Part of a small language model's weights.
Architecture: LayerNorm before each block, learned positions, biases, tied embeddings.
Training: a variant of Muon for these matrices, 91M tokens, 11111 steps.
MLP neurons of a small language model. Each row is named by its layer, matrix (up: input weights) and neuron, and shows model dimensions 0-95. Each number is 50 + 12 x the weight over its row's rms, rounded and kept within 0 to 99.
Before each neuron's rows, "fires in" lists the words (lower case) most often at its 100 highest values on Wikipedia text that the model never trained on.

fires in: "from", "black"
L2.up222:41 69 52 44 58 61 62 59 38 48 45 56 33 56 70 47 56 56 34 41 52 51 45 24 65 33 55 39 55 34 47 43 51 29 72 31 56 60 48 58 74 49 69 57 44 41 43 74 56 52 48 47 60 45 61 48 43 48 54 41 42 59 53 67 48 40 50 71 44 61 35 52 46 37 47 54 44 69 67 48 41 45 33 56 59 54 28 53 70 58 47 42 44 54 72 41

fires in: "only", "more", "most", "many", "late"
L2.up262:21 55 55 58 57 43 30 49 52 43 32 59 49 33 53 77 40 63 52 47 62 56 28 83 50 53 32 62 32 45 52 41 34 36 51 35 38 56 40 56 49 60 58 65 58 48 59 54 48 45 44 40 44 54 58 57 60 57 50 55 44 39 38 43 53 46 42 62 40 55 58 68 57 36 55 42 51 60 40 49 50 63 59 43 50 51 60 50 51 80 49 40 58 72 44 49

fires in: "following", "college", "collection", "colonel", "follow"
L3.up402:45 45 51 17 46 67 31 54 30 60 52 56 62 57 48 61 38 58 47 53 65 56 66 44 62 53 58 65 60 31 42 41 67 66 40 44 62 28 43 35 41 43 45 58 55 62 54 47 64 50 32 56 64 46 60 40 52 40 58 61 40 45 36 55 68 44 27 44 68 65 52 42 38 28 52 66 49 33 55 26 53 48 38 67 56 52 51 80 40 68 63 58 56 38 50 50

fires in: "has", "have", "having", "had"
L2.up484:42 53 55 45 56 49 44 58 45 40 64 53 61 48 47 49 78 49 38 51 54 28 45 57 51 56 70 55 43 58 72 35 28 54 34 63 45 32 48 53 43 64 38 46 57 14 60 53 51 48 41 65 58 49 22 56 52 61 29 68 46 43 41 40 52 45 50 54 60 50 66 19 74 44 53 44 46 42 54 69 60 27 51 23 69 58 48 48 34 60 49 58 32 32 50 29

fires in: "with", "within"
L2.up469:73 27 53 51 82 32 31 61 59 48 68 61 48 26 55 79 51 38 53 46 62 27 38 79 50 54 48 77 42 45 60 55 45 45 55 56 32 55 47 60 30 62 46 52 40 37 56 35 54 45 50 62 62 62 42 54 39 28 37 82 45 49 26 48 41 37 50 57 58 54 62 31 57 55 54 44 39 40 70 52 49 69 39 48 39 39 42 64 29 57 65 46 27 35 63 54

fires in: "first", "second", "original", "originally"
L3.up695:45 26 53 72 37 45 41 57 35 64 68 38 55 54 54 49 63 51 46 44 55 45 57 54 53 70 56 56 32 61 26 39 72 64 62 70 59 59 60 51 36 67 38 56 35 59 37 62 59 37 41 44 43 73 37 36 50 70 44 54 57 58 40 32 51 37 49 67 73 67 55 74 54 33 55 49 59 55 42 50 28 51 42 69 60 61 55 38 42 41 64 72 45 58 27 45

fires in: "or", "original", "organizations", "origin", "originally"
L2.up117:45 61 45 49 42 30 39 57 54 40 69 53 57 65 36 81 57 51 57 72 64 67 45 55 64 52 63 46 35 53 33 51 65 59 58 57 52 50 55 79 32 57 43 33 31 57 53 41 46 52 44 30 66 60 40 60 47 49 40 31 51 42 55 46 66 45 20 58 66 55 58 47 45 59 56 52 46 51 53 47 54 49 69 51 65 25 26 42 49 68 53 42 48 46 46 42

fires in: "some", "name", "same", "home", "number"
L2.up202:46 45 48 44 50 52 39 31 55 50 48 63 63 70 63 61 54 47 49 39 43 36 43 57 44 78 59 29 46 63 48 42 25 36 49 68 53 58 63 62 43 63 36 51 38 45 41 44 29 64 41 54 32 52 63 44 66 47 39 52 64 69 35 55 68 32 37 67 60 42 60 41 56 62 60 33 67 52 42 57 50 55 43 62 66 59 36 42 57 57 48 56 32 61 22 60

fires in: "over", "out", "average", "about", "at"
L2.up33:48 34 47 58 46 42 38 56 44 57 71 55 50 47 50 64 44 56 53 36 42 55 25 35 44 49 59 38 35 39 60 48 25 76 68 64 28 54 49 52 63 64 38 25 51 72 39 51 48 41 50 64 48 55 37 42 69 43 53 41 44 42 40 49 58 42 50 68 54 47 49 56 84 52 58 50 62 49 32 58 60 69 19 44 23 38 55 64 37 72 60 64 67 46 49 44

fires in: "and", "memorial"
L3.up271:44 66 46 49 51 48 48 36 58 57 62 49 28 44 54 47 55 51 53 54 74 59 41 58 40 66 58 51 39 50 51 39 32 49 58 61 40 54 58 45 31 41 54 62 46 23 63 51 39 49 56 47 44 44 52 43 53 58 51 40 42 61 52 45 71 46 55 26 49 54 59 58 44 59 71 65 24 74 62 27 44 54 46 48 59 46 43 51 39 54 55 74 51 51 52 43

fires in: "m", "number", "summer", "of", "mi", "numerous"
L2.up625:66 72 53 38 64 47 69 47 39 53 39 40 55 38 56 68 40 47 52 35 58 41 45 64 55 58 44 56 44 38 42 67 29 48 61 68 40 58 64 68 43 39 56 64 58 43 52 47 47 60 63 65 75 57 53 52 45 39 64 45 47 45 60 42 69 37 43 60 22 61 49 31 50 35 49 66 57 62 52 51 60 54 38 48 56 55 47 44 54 39 59 46 47 63 52 30

fires in: "been", "being", "who", "he", "however"
L2.up248:39 39 26 44 60 38 61 46 49 55 61 63 49 52 47 57 50 56 51 47 51 35 17 31 54 56 61 31 68 56 50 44 49 40 48 42 35 33 24 60 66 56 48 72 47 42 44 51 55 33 54 54 51 50 33 68 68 27 50 35 51 53 62 46 34 30 50 66 40 65 52 65 69 74 56 51 33 46 35 60 69 39 39 33 59 34 56 54 36 22 46 70 32 48 46 53

fires in: "a"
L2.up235:45 52 48 33 67 65 45 75 43 55 68 53 48 52 59 52 52 55 47 61 56 67 27 68 66 49 55 23 57 37 62 66 47 42 44 38 35 33 39 28 47 33 44 47 44 26 61 34 48 42 49 54 54 29 58 48 33 46 52 54 58 51 51 47 44 59 45 73 61 45 64 59 40 40 63 74 56 61 46 23 50 29 56 60 50 26 64 67 46 24 56 47 47 48 43 22

fires in: "they", "them", "like", "then"
L2.up422:51 68 53 31 38 59 31 38 40 45 57 52 71 63 60 51 41 62 44 55 48 47 23 69 43 53 89 41 63 34 45 39 51 44 52 70 57 47 50 46 46 38 38 32 62 41 41 50 33 35 43 57 57 68 44 54 51 61 49 47 57 32 44 55 62 34 28 53 69 55 43 40 60 25 46 45 56 38 65 50 46 51 58 54 48 60 59 64 41 43 49 43 61 33 74 41

fires in: "department", "representatives", "republican", "republic", "metal", "restaurant"
L2.up119:54 71 40 46 55 21 69 59 30 61 67 59 59 67 50 55 45 53 37 61 54 64 46 55 41 71 43 48 36 60 33 63 51 59 43 45 56 42 43 40 54 60 55 51 37 38 41 44 41 40 40 52 34 49 58 74 46 38 58 43 46 25 56 55 85 41 59 55 61 35 42 57 72 64 48 57 41 51 65 57 35 41 31 37 44 34 65 43 53 66 32 68 42 56 47 49

fires in: "during", "following"
L2.up356:41 33 39 57 63 47 53 42 40 48 35 57 60 37 60 26 62 42 44 62 63 63 41 37 81 30 63 42 39 61 69 50 57 52 37 46 38 43 65 50 55 49 46 39 43 46 38 41 64 61 52 40 45 67 45 49 70 43 50 48 58 49 62 55 35 51 59 31 50 59 63 67 46 38 62 46 67 45 69 42 23 64 33 36 57 53 63 52 62 45 44 37 43 43 52 58

fires in: "were", "are", "is", "area", "it", "its"
L3.up720:55 58 50 45 63 58 59 57 76 43 42 28 32 29 55 54 55 50 61 53 67 63 62 35 56 61 41 50 55 54 50 56 63 56 55 41 34 62 41 52 64 52 44 29 43 41 63 35 38 46 59 50 57 40 49 52 45 44 44 39 27 64 51 60 46 24 33 62 55 49 49 45 40 56 54 43 31 36 52 52 47 40 74 38 47 44 66 36 37 59 46 61 44 80 31 47

fires in: "have", "has", "is", "having", "remained", "reported"
L3.up135:47 43 51 49 45 45 49 32 86 32 41 47 54 79 63 47 50 55 42 30 66 40 61 41 41 50 66 62 32 38 62 51 17 51 33 68 46 57 65 51 37 56 51 46 51 38 33 49 57 45 41 55 54 85 66 62 63 38 35 33 35 39 54 30 52 68 50 57 45 54 55 50 56 45 64 43 46 64 44 50 61 47 53 50 86 51 65 42 41 42 37 49 49 28 60 36

fires in: "in", "with", "the", "on", "through"
L2.up396:86 32 33 59 56 48 54 51 39 65 59 38 52 32 46 40 75 57 51 66 44 48 57 66 70 30 70 40 62 56 60 45 51 53 43 45 53 35 44 52 73 73 45 32 47 33 51 43 45 49 47 53 52 58 41 62 26 54 70 48 57 71 52 44 66 23 53 36 62 47 70 66 51 23 33 44 56 53 73 43 43 48 44 59 37 67 48 52 63 65 45 65 56 35 53 49

fires in: "not", "are", "is", "votes", "notes"
L2.up208:52 69 62 38 39 48 41 42 67 36 71 50 55 41 55 43 56 53 56 35 61 81 37 61 56 43 46 17 42 44 62 40 32 54 60 49 59 54 57 38 69 26 63 22 44 45 48 61 33 55 56 69 50 41 44 59 57 45 48 54 73 51 43 39 51 49 39 49 30 43 61 61 67 56 72 38 51 40 62 57 41 49 63 55 39 37 48 35 39 58 79 60 64 55 65 54

fires in: "of", "de", "defeating"
L2.up342:60 32 50 50 69 54 53 78 57 68 48 58 51 47 49 52 35 44 66 66 72 62 36 50 50 41 38 56 23 48 35 32 33 59 52 63 51 49 58 33 28 39 52 42 58 41 35 55 61 59 60 60 45 48 68 21 42 58 42 42 37 77 46 37 37 62 49 45 52 42 47 59 39 26 68 64 31 52 51 68 53 62 49 51 58 40 45 37 45 41 66 52 44 68 37 28

fires in: "long", "black", "large", "middle", "little", "double"
L3.up544:31 31 37 34 44 62 64 60 34 58 53 53 55 55 58 63 41 39 48 42 27 60 51 39 52 52 66 47 55 75 58 68 45 45 39 40 66 33 61 69 45 58 44 64 47 59 40 45 44 34 50 57 63 66 51 63 57 72 61 44 56 48 42 51 30 34 42 57 72 65 32 41 57 29 50 39 35 32 55 64 41 61 52 34 27 53 36 61 56 70 52 44 60 72 45 72

fires in: "during", "around", "received", "since"
L3.up354:57 21 36 27 50 55 40 47 40 44 59 51 50 65 58 35 33 44 42 62 79 55 35 40 65 46 56 41 53 32 41 53 33 72 48 29 52 45 56 54 41 39 44 59 45 30 60 67 54 50 54 48 61 58 75 49 63 68 25 58 42 68 69 28 49 46 66 59 72 53 53 58 55 64 55 38 66 54 36 36 36 52 22 48 52 47 25 48 59 45 59 62 44 35 42 35

fires in: "this", "what", "who", "to", "thus"
L3.up443:55 43 62 53 57 59 50 61 54 61 64 67 49 57 46 52 37 31 53 32 46 32 25 53 59 54 52 55 54 31 68 46 38 60 54 35 48 49 57 49 48 43 61 59 47 39 60 64 52 40 38 54 44 66 63 50 56 39 42 42 38 36 48 53 37 49 47 52 46 60 31 48 41 58 35 46 54 63 54 81 80 59 26 47 39 43 54 63 72 27 43 46 29 53 26 59

fires in: "that", "institute", "puerto", "prime", "press"
L3.up61:54 50 58 47 45 39 59 70 27 32 54 35 45 52 56 50 52 66 33 53 36 54 28 31 53 24 34 37 56 51 39 22 51 47 59 38 46 58 63 69 43 56 52 49 44 43 41 66 58 59 38 64 40 61 45 40 63 48 56 57 57 28 51 42 35 61 45 53 53 66 64 50 49 56 41 38 64 31 48 54 64 49 52 49 52 50 31 44 68 34 16 49 35 49 69 57

fires in: "also", "a", "which", "became"
L2.up414:42 56 60 43 42 49 46 36 56 43 57 56 41 47 51 53 59 43 58 53 54 39 71 86 49 61 38 45 48 52 43 60 44 49 69 37 44 37 71 35 35 50 66 54 44 33 41 33 48 23 46 36 50 36 67 54 64 30 36 56 58 21 63 44 52 48 40 37 52 46 50 44 61 53 57 57 50 63 49 35 59 39 43 52 50 28 30 40 41 42 38 51 46 63 61 44

fires in: "during", "from", "cup", "civil"
L3.up89:32 63 34 35 40 43 48 57 41 57 36 71 34 62 25 47 57 56 50 53 61 38 55 30 58 51 48 47 49 50 13 45 40 46 38 44 44 60 64 45 52 50 56 49 46 48 42 50 43 36 54 46 77 57 29 53 46 58 35 48 66 34 57 53 46 36 30 53 51 29 59 46 55 50 51 50 60 60 37 51 41 46 52 39 66 53 64 44 52 40 40 38 57 61 57 35

fires in: "april", "october", "one", "june", "act", "olteanu"
L3.up244:43 44 63 41 77 41 45 49 36 28 54 26 41 51 53 53 33 30 54 70 53 54 39 57 58 63 68 43 65 65 29 54 41 37 50 35 57 42 40 61 74 38 58 53 43 60 53 65 45 61 60 64 39 59 38 43 56 53 37 53 47 30 27 48 53 51 42 64 52 61 57 35 64 45 47 48 64 29 58 58 47 53 22 71 50 28 39 63 42 53 55 75 56 35 57 39

fires in: "was", "is", "born", "date", "preceded", "length"
L2.up724:48 34 37 44 49 37 42 51 52 34 48 48 35 58 42 49 43 59 80 49 53 56 39 65 41 35 51 19 51 43 51 54 44 34 54 56 55 46 77 53 56 47 53 58 37 46 49 35 61 45 39 71 62 52 41 55 70 45 52 60 52 61 43 38 44 43 60 46 69 68 49 55 55 27 36 29 36 61 58 44 68 43 54 46 43 47 42 56 51 46 55 50 44 29 37 53

fires in: "united", "university", "until", "units", "unit"
L3.up762:48 54 54 34 46 42 32 44 43 58 48 76 80 35 40 57 53 58 38 42 52 50 61 55 78 45 75 50 36 43 36 49 45 65 41 50 49 43 69 46 26 55 64 59 46 51 59 36 61 46 58 50 69 44 54 43 27 46 46 49 50 41 66 29 45 70 47 44 71 41 58 59 54 63 45 50 40 56 46 25 48 46 86 42 53 45 26 42 36 54 62 57 66 59 50 52

fires in: "a", "his"
L3.up466:34 57 55 38 54 42 48 61 47 36 59 67 49 43 52 40 51 58 47 60 66 43 45 64 54 36 47 63 59 39 44 79 43 38 49 66 35 45 38 44 52 51 57 39 56 51 68 41 49 39 47 52 60 39 73 63 61 53 37 43 49 42 30 38 35 52 49 56 52 46 55 62 41 49 46 54 13 52 48 61 26 41 39 60 71 52 47 50 41 50 67 50 34 65 47 37

fires in: "to", "just", "australian", "australia", "austria", "must"
L3.up266:29 80 42 39 42 57 58 58 42 37 72 53 46 35 46 50 69 69 34 41 71 59 52 41 68 48 51 58 40 36 35 61 59 46 66 41 45 83 40 34 55 53 31 47 39 45 53 82 43 48 49 60 63 48 51 48 53 47 51 63 62 38 40 41 45 43 63 41 58 45 45 55 53 63 50 35 42 57 44 53 28 39 78 37 44 39 29 56 34 36 58 42 46 41 55 51

fires in: "with", "through", "when", "where", "though", "which"
L3.up275:59 58 47 43 50 40 56 50 48 46 48 78 40 48 56 61 75 27 54 69 45 55 50 44 65 40 72 66 33 62 56 47 42 61 56 60 35 42 62 53 54 55 37 55 50 63 49 44 50 47 38 46 67 52 44 58 53 43 43 61 63 48 62 41 42 42 33 41 60 37 71 47 50 45 58 28 35 60 38 49 67 52 45 31 35 51 38 64 55 35 68 59 59 73 41 39

fires in: "some", "summer", "same", "sq", "squadron", "single"
L2.up20:46 49 62 70 39 54 60 55 62 46 39 60 33 43 59 49 42 43 49 53 42 38 39 56 46 69 54 29 47 62 42 23 45 26 54 39 57 73 78 50 70 61 57 38 51 36 68 39 50 52 64 72 67 48 60 57 51 49 45 32 34 51 34 60 54 47 59 65 37 44 42 46 62 54 58 55 62 54 55 54 56 43 70 36 49 51 59 59 65 53 56 35 65 53 37 40

fires in: "they", "then", "them", "age", "there", "these"
L2.up534:52 58 49 48 48 55 40 55 39 74 40 60 58 52 56 47 43 66 48 46 45 66 35 59 42 75 66 44 49 41 46 37 28 58 26 55 43 64 54 31 53 54 39 19 56 49 57 48 53 64 30 39 46 53 25 48 42 39 70 43 39 48 51 42 42 64 24 64 38 55 36 48 61 45 35 65 35 52 50 77 45 40 49 59 76 51 31 43 52 51 49 65 30 43 53 55

fires in: "and", "for"
L2.up642:45 45 60 49 42 45 42 67 60 61 50 45 40 15 45 71 49 40 44 81 65 66 62 31 51 59 57 64 41 57 54 36 55 55 54 65 55 46 54 65 51 63 59 54 71 48 36 40 40 42 51 74 62 38 43 55 53 53 36 38 45 60 55 72 51 49 57 51 54 51 46 26 55 43 32 55 58 74 67 50 62 35 49 55 42 38 38 39 41 35 63 49 41 33 62 31

fires in: "for", "former", "formed"
L2.up228:49 44 53 47 62 46 53 46 46 45 67 53 73 53 47 49 63 57 59 68 38 60 58 55 54 65 71 73 45 59 34 42 46 46 45 43 67 59 61 57 43 39 54 37 71 41 35 55 40 49 27 79 75 37 30 75 51 58 31 84 52 33 35 32 55 54 63 60 54 44 31 70 66 44 53 46 43 27 51 38 50 46 30 47 52 37 32 55 44 51 73 42 50 33 66 31

fires in: "many", "well", "only", "on", "one"
L3.up272:46 68 64 64 44 59 52 40 63 34 50 36 46 45 56 61 64 42 60 58 51 38 44 53 51 39 50 51 56 64 45 45 49 44 39 12 49 55 59 53 53 51 34 45 61 79 35 51 61 63 50 51 51 41 59 45 61 56 38 80 41 37 35 43 46 39 34 35 54 74 66 64 57 50 76 49 57 43 73 76 51 42 41 60 29 34 40 55 50 42 58 36 49 42 44 58

fires in: "three", "two", "other", "final", "four"
L3.up105:48 69 33 54 56 61 73 59 41 40 47 72 53 48 68 57 51 52 45 47 43 37 36 48 57 50 66 45 45 52 52 54 72 70 56 51 25 57 72 56 34 64 42 65 42 45 50 65 42 44 45 55 17 55 45 45 51 34 32 51 23 58 40 51 71 55 48 67 42 68 52 71 44 34 42 66 50 45 59 75 61 74 39 58 54 52 46 32 58 47 44 50 57 45 24 62

fires in: "he", "it"
L2.up671:41 39 48 61 49 72 63 62 57 37 63 63 41 23 32 57 40 59 51 64 45 78 42 49 27 25 38 57 95 51 33 46 54 51 41 40 46 52 48 40 41 39 59 40 47 52 65 41 56 37 48 36 33 85 51 48 67 55 66 48 37 70 64 58 73 56 55 38 50 55 45 37 52 43 62 40 38 51 56 45 60 46 64 38 39 36 52 29 52 39 40 57 58 24 53 25

fires in: "are", "is", "area", "areas"
L2.up136:54 59 75 48 50 55 42 60 59 35 54 39 43 55 63 36 20 73 65 52 54 69 39 50 65 46 73 53 24 31 52 58 61 52 53 47 29 38 42 51 55 50 56 15 34 38 48 49 33 44 71 47 59 60 50 55 43 53 25 53 41 66 47 56 64 59 58 49 60 41 53 69 60 50 57 46 28 41 72 42 49 53 51 50 68 52 65 51 47 49 44 46 39 20 79 39

fires in: "made", "east", "coast", "madonna", "memorial"
L2.up586:36 40 23 59 30 62 58 38 50 49 58 44 58 33 67 44 56 40 54 28 60 46 50 55 47 46 56 48 53 41 58 35 44 43 66 50 54 72 36 64 69 60 49 34 52 37 60 56 43 17 47 45 56 52 42 45 21 55 50 31 40 52 24 43 48 40 69 66 49 40 44 32 44 56 50 43 77 49 67 65 41 32 44 49 46 65 41 62 44 57 44 54 54 43 69 49

fires in: "its", "many", "in", "late", "than", "military"
L2.up581:52 48 49 34 56 39 14 44 43 55 30 57 71 46 40 64 33 57 50 31 58 61 41 34 54 39 40 47 43 51 52 90 54 27 28 51 63 65 38 59 49 68 49 48 61 43 56 45 63 58 37 43 49 76 37 44 64 39 73 62 38 62 45 24 50 31 25 58 46 42 44 71 60 15 60 33 69 56 39 55 62 48 43 50 41 59 55 40 59 72 51 31 75 51 59 47

fires in: "august", "league", "professional", "region", "position"
L2.up22:68 31 52 53 63 51 54 54 47 19 36 52 55 39 45 58 62 63 66 57 77 58 48 58 30 31 51 37 46 67 42 38 57 36 41 50 49 70 52 41 35 68 59 64 47 50 45 56 35 51 50 56 49 35 65 42 52 51 22 48 48 61 51 46 53 42 46 55 44 44 31 64 52 55 51 15 54 69 75 39 46 30 46 41 51 44 55 69 55 67 42 44 53 44 40 65

fires in: "other", "others", "republican", "down", "troops", "republic"
L3.up66:47 83 47 39 53 38 50 49 57 40 39 47 47 43 57 58 47 44 52 71 51 51 50 55 63 91 43 43 46 39 48 56 49 56 45 19 29 57 53 55 47 54 45 64 34 50 25 39 51 55 58 68 41 57 37 41 32 43 32 59 45 25 57 44 63 55 43 51 65 37 47 70 39 52 56 53 53 53 42 45 61 63 49 39 59 58 43 58 63 60 72 49 40 45 57 54

fires in: "a", "an", "was", "appointed"
L3.up430:34 52 53 50 50 54 35 41 47 58 55 52 57 66 55 37 64 57 54 36 56 48 37 49 76 55 62 34 38 31 29 42 53 51 55 32 51 35 54 32 66 51 50 50 49 40 44 70 48 47 61 42 57 47 73 67 53 20 38 66 40 44 58 59 52 42 70 72 40 61 59 58 63 26 49 40 45 48 49 46 62 49 65 42 68 54 54 88 44 13 61 42 40 33 49 48

fires in: "of", "species", "binomial", "summer"
L2.up645:52 15 34 59 59 57 75 57 34 45 63 48 47 57 52 66 55 52 77 63 44 74 53 48 60 52 73 51 55 39 56 54 59 27 45 59 45 50 67 33 60 47 68 49 42 71 63 49 58 35 52 47 68 45 42 60 61 55 25 55 27 44 58 46 61 40 47 46 31 60 57 51 45 52 33 55 26 51 52 60 57 56 48 64 67 65 56 57 49 54 28 53 34 36 52 47

fires in: "of", "often", "office"
L2.up300:32 35 72 54 44 68 46 55 49 44 46 72 72 66 68 71 52 56 36 64 60 68 22 57 72 36 55 65 54 17 57 53 42 47 53 52 35 54 59 51 37 33 34 43 50 37 52 63 43 42 38 49 87 52 40 58 34 79 33 65 69 40 29 39 49 56 42 52 59 49 60 32 60 56 48 59 47 47 44 52 54 50 38 63 46 46 45 57 49 47 61 46 25 33 49 36